Part of a small language model's weights.
Architecture: biases, untied embeddings.
Training: a variant of Muon for these matrices, 1123M tokens, 4284 steps.
MLP neurons of a small language model. Each row is named by its layer, matrix (down: output weights) and neuron, and shows model dimensions 261-356. Each number is 128 + 24 x the weight over its row's rms, rounded and kept within 0 to 255. Numbers have three digits each. A neuron's up and down rows have the sign that makes its largest values positive.
A block is one neuron, or neurons of one layer that tend to fire together. After each block is what it responds to, as a language model described it from the Wikipedia text at the highest values.

L4.down291:147071107149105165153120126127151150142118098118108154134138126144126119180145132095113135123143143122119124148121096146153142127127104145193135103152103148088155136116141178094141164151122153098158132098111105134166127105138135150119164095119136145132135120121143183120150139125127118161
L4.down772:127144097129123122138141121104104134132148117142163140129138148125157144152121146139134141142070160145113122141107140135085146135101116162134113128124143146119098103134176143123097112119145106091116130099125131090130127149131116121127122132173131170104124095171182159155168126162108177122
L4.down1573:120165103131167119128145124133137144114127128134150121135138133137119126094156115132148097142125120105140142108149155104123127133166119166138135135090135131109173118129157146157100153099135124155078164160140087145085151147141109102139157109117144147132098150122119145104094150145094137124
L4.down1629:120090109115138134122139129132126092109129127118130115101146127140095172111111147169119130124140143112173150126119145127136123103148131142118126159108132125131175141106131157132152136136095150089123176113108087119131109125137127113148094196143142109146143114105152143161135123123100138112
L4.down1818:116117107128123174154104143140134176124143170170153085155121121097151136169144122135132112098150107171144165160111110151086157100125140133152152135106096151108183128135106158104139150132162121111087159124128095102115140137129134133160141121140118116192144101115134077124126102128117130134
L4.down1935:110153136160123140119118108108093111109146131119117167117125142123103127102128184135107129148133126121126123162091150095117125109142141133113108121112064149141186186118091096109075160149105144130123153116113135107142102142134114124102154120147098132106126131123127168119082087120139154119
L4.down2161:154097159112120130124155102120110126144099103120137125113145138145140136102128138103224171151157120140156157102132113109097170147142108102123109140163120079089100155110144114092118075112106114154135118118114122125147148102130158126123116152145143128125138139134132108111099146122153097155
L4.down2390:149145119127119112140174136128120099140128111104131143173117127127129112130152141125123143136133118167125119125109127127133110119163129171130076153129129150148193125161135131106122111148124114145131153076117142119109133136122152148098150116121152139124136136104133122133145133157150129152
Responds to: Block-ending boundaries. Paragraph-, row- and list-ending tokens such as a final period with blank line, closing paren, or table cell bar, before a new section or paragraph.

L4.down199:122096126138105140125153137109185167111194100115129094124143116162132117100138203112117116103133096157114140123088149136161128108093124130116147128155140151138159108107120108131095091131146107095095146086140108128160176163110156105114140146159099155090143117117115200119110108131100152105
L4.down726:112143152148174118107105099117110126085123079142106083130114133090113117093132173125153086095177160136116141122112083119128118139100125126169097095125101130082156162142139111137095119141145118124163126133094145117149110144141117126150134173121192116142149119143174117146126146135118095086
L4.down1474:179130154153111141088126150114135131102141087151167122132107155135124160138151112120108155126134157189167124139181135161131125138127135138126098165150122132179117082120097142119102126095164095118107116124163135104142107124130148140121143137122098116149135118138130133143124099125116128179
L4.down1514:103151128121119115140095152121127131096130137120112119106132105119141169129139140092116163088107108148066138097185140130124077137137165122086118108159102160144196060148131117129104135140099120125152110119093088144114146130141139144088144103146114154091143125104123144137123134145133179142
L4.down1798:096121104120117155132138108114124088152170114091135093160137129148155155131131109132161136126118110137135129126138080128119124147152080120155124132168124146137130102172139122125115090099119200140114121103125177164131134125200155111115153120174141125117135120131116140107111135145082063157
L4.down1873:149097126144123124127163131129105141103124115103147112130107107175149111101132068154154105105110119109159140118134079147098142101169138124130144120143156130129158200150135151111138095151136159155075107134163156094163130152142148124152128136088100130117139127087153141155138145110117107147
L4.down2166:134083127142110133103084130113195118120137097130155141137139113128102147111130089095121130098083130150100143148098114153178126167150136155148128146138144167137140098153135139143127107138139143122081123130126102127160104129177130120100102166097149087106107106103115172130142156136142113110
L4.down2297:135097163134056080141115151152105100070135119137141132117156156137102135112146142124087168120110142139143106110148116185147153097091134107101150143110165111109130106161144102100160133106137123143091113152154159144152159145125120130112148109105157131153174120138113160133104116115150138121
Responds to: Predicate before complement. Words that open a description of the subject, chiefly comparatives after was or far (less, more), also as, was, became, most, or an opening parenthesis before a unit conversion.

L3.down2525:169156133103160129090137147139154145113136145127145132158146109106119122116113113141154126134090146110136097147104132113146144138159146181119130145142126148156164137119150127139151141176118105097128146109142166139098129144105161112128134121154133135128142139153126093155092149154121152102
Responds to: Line-ending punctuation tokens. Tokens that end a line in Wikipedia prose, lists and tables, such as a final period plus newline, closing " |" or "==", before the next bullet, row or heading.

L4.down708:109102117172103069103144133122144110141129149109110139134102173093117144134170117121113094120086133141121120112108116084116124134092131157141111127140152159149175162063126136109119128085118148151155085141173106116154109154121126145116145117134094100166074119153155128182087100097168151139
L4.down736:098143118117160117150111149135134133091097146104171087118119153133123129171119111118153107097110114110133164149162084125081136144138134115150139097144123140094103102154069123104135112118174112099093122104117117149083140103125157183097139120099112141139131139092136144113131102140128148106
L4.down883:143133134075161104140118139149141093157109176148145125122109100114137132161123091126146157090105104103142112113152143121099113102168102133118188145110144117115189078125113117101121097129122117102097115133115103133144160146109145127123149131114147130156127150125117146129117138158124136142
L4.down1377:138063121142147134174156109141154118136135119132093133115113128124147135125138146137186143164127140137096116146116150093176134150113090111123107183134173131154131086106162129154088109110090162111152110099144137118122157141133144114097111094144132103158134141141144128122127142068157094128
L4.down1416:171119144153116156118136116155132088078129140093140111128141111119150075137112120124127124141126157129140114089135144145153139099106152134135117127116064144181184107162160143124143149151107130112135106138126122120116105122135128126103127108155128133162119119130109145163145112129151113154
L4.down1447:122169155132130142084114138133147133117130145117201113146120146149147157122132116117083133145123144170125101081109070159119131153147160127146144099148131149110174117111102131081118164110156152087092110111124093118125151109133161128133123121161117123149136159141159152130126129138139139102
L4.down1835:141117140159115163124129140142131137124160088110103123149121127101143077171107126130143114167152157170122108109087108142124136145127140106129119135164134146107055121094154144149129140163080128080106146138106165126111106148143128141049138163083167088145134138151072125121109119126130142130
L4.down1836:116105099150159139145130136112116117166126191130160142131144148145180117083092119107153138142118123108137125144141144153130122153138119140120153135127129154118134109132143174148112182089107117155106102133131138121154163174140132134102141147110116184129091135115141155186084121065141152107
Responds to: End of line or paragraph. Line-final tokens that close a paragraph, list item or table row, such as a sentence-final period before a blank line, a closing pipe, or a closing parenthesis before the next entry.

L3.down77:147097162118099139133142111138122127132132105163155128110106118140127114118099084129146133138136126093093172108102109135130157166118189113144120106129127113109120127093135107153107132138105122183153128104114123134143158094144120133121128088109132131104110142147115140132096109138140166160
Responds to: Verb/adjective complement slot. Function words and adverbs right after a verb or copula that open its complement, such as "to" after began/tried, degree adverbs like too/very/extremely, and being/be.

L5.down878:145145128152115104102123095121116143131166103079093180126133105082140160133152135118139130121121123145136141147097100145089153126178136158138094182134169157129112135145144117109121153133137144111151155105092176129096079156146123143127139099089154144135158155127119092138123101100146120146
L5.down1221:129100134126147142107115134136130143102125107107124113113108155150147134150140097105137125108147103166137129132155143123125129130135122104094134162121124092131069121154129152103123136121140124134121096076126140167109158114115132130077142126138125127080099112153143085108129117157114110141
L5.down1379:131118071129128139159151124146122128147137085136128122129116117156101113109150161113157125140126118122132149138071104103123101126133094138114130114106112111092117129103147122117068131121161146114171140128172112137105162105085115102081142147151101130151139085150132160131160108161136088137
L5.down1498:177134101102133123156115126113133146113099155127112114110067123140112122134143128121139117087151126131138134137115133122106114116163143154116139108120141144104167133140118127131096075119135127165109131103128144117120145156178094112117134136145109138140151143153132127128152136154111146127
L5.down1630:130143135113135150145149143152133172152134135126102090099164120112118108108115148067153141151122099087119117143156172149110109121133149134124163112091139139120212121126141147099125113165108112110125148133138128116131121122106083126111116160089121133106147140089150121105120115124101161099
L5.down1644:175122148117129140115111137090122129113131157118137122103159129138139121150113128172158145148136115129115125099157139171118131165100110139107119120148108137101149150145103134145119106093146151111130173128156090125097102157117138169116118156120142140143107116127128132131144130105117105104
L5.down1842:164126131145138163155118125116129124133176122106133161127148117153070121119124171133145135127103154108096108173092171111099097137152142106109120147126063130161162149119121132147107135137074100092134116120145104120142141131173143095144138083080134135123111127151096144116160130120127100143
L5.down2257:095177125120133131148137110170097103132149107145166138149114166148136134125108107121098104140138143125150095141134107132098109112127117104104139109134128129139181119143087097139103150147165113122103153127083142110116109125132133143116126155115121123155088141100119151134098084141133123130
Responds to: Line and paragraph endings. Tokens that close a line or paragraph in Wikipedia text, such as a final period plus newline, a table row's ending pipe, or a closing parenthesis before a list item or heading.

L3.down2552:146116179122154136093113096108160102138134169131107115162157103101109128096148131161105133097119149144141094128118148132100161115122151145112143173160093126127200152141138149101087126140134103157140130143139134107121111114127132110123126125114122161118142131146081101196110171124147115117
Responds to: End-of-line boundaries. Tokens that close a line or paragraph, such as a final period, closing parenthesis or table-row pipe before a newline, in lists, tables and prose ahead of new items or headings.

L5.down64:174084102120124127160116114117166127117170098136093120132142177130109131146092091122111112108130127098107140150126053109113134103180144109108120145134107120154065117129105139100132123085136117152103180104154084142125095141134131128151143119162110145170115109159172099121168119121147108114
L5.down1032:096113146140099083116112119121125112101102121150130145128116187109153131113085126152104119156077121108128135107164120132146169089159084105124099132108142114162123146118100108116104082123134149128180129161112151158131116125109141102174102148164143154151098083138106071068163139077147133122
L5.down1504:186129153122090144133104151092185110121113099087130098118141108143133134124108150152127151141105106068105123155149171132145098160129125103150128154103113116104104095125145134130099131158100109131158125063165127134060137153097095063124134108134111131076156129107150127121140130104124158113
L5.down1675:111116175143093153075154162130111104146116140138132143138136111142144136142164116149074078118106106101147137110112157135102138130149151116146135092153149143125167146129133145146178109114141111130101106170079166137133151132113121152142147156122088116150096080115161121113135113125130152093
L5.down2191:156114133157118108123138136117138108131116185099148124155125078125123148144129148161143147113111101122080143118108132118108121111116115121140158132134139109105173140117133134132139117113111128126107103145179133106134174117169128123106122137131103121144104123156125168117094101142123144163
L5.down2350:167086181077114103179197159128112065125144105153121118106136126150149165104078135128133171120120146115118138126107155132137121099100127099130137162138138107150149098134094113115159136128085099127106137111158107096158123149130117161133149146106089122139149131144140123127098144124115152138
L5.down2401:166086128151119094136115158144166111090166156131045095127087097173157167167150136128087113115136126125128122098130090124105124055106096113166101152118142107161126099150134115114141107105077150143133112131104105115126117126131119134147163138123101105132130086113102146150139075113112137145
L5.down2486:111121110162117108168140147123157135125143170138129125142168123126137149120115175127154169121155128104160113138108145142133096139100124134168154169119114137133123148170096123190173084074107152149137136142107140105110088155142124117147105115135138113110168101107153127081085162136104143134
Responds to: Predicate-opening auxiliaries. Auxiliaries, copulas and main verbs right after a sentence's subject (has, is, have, remained), plus adverbs or commas interrupting them (has since, is, accordingly,).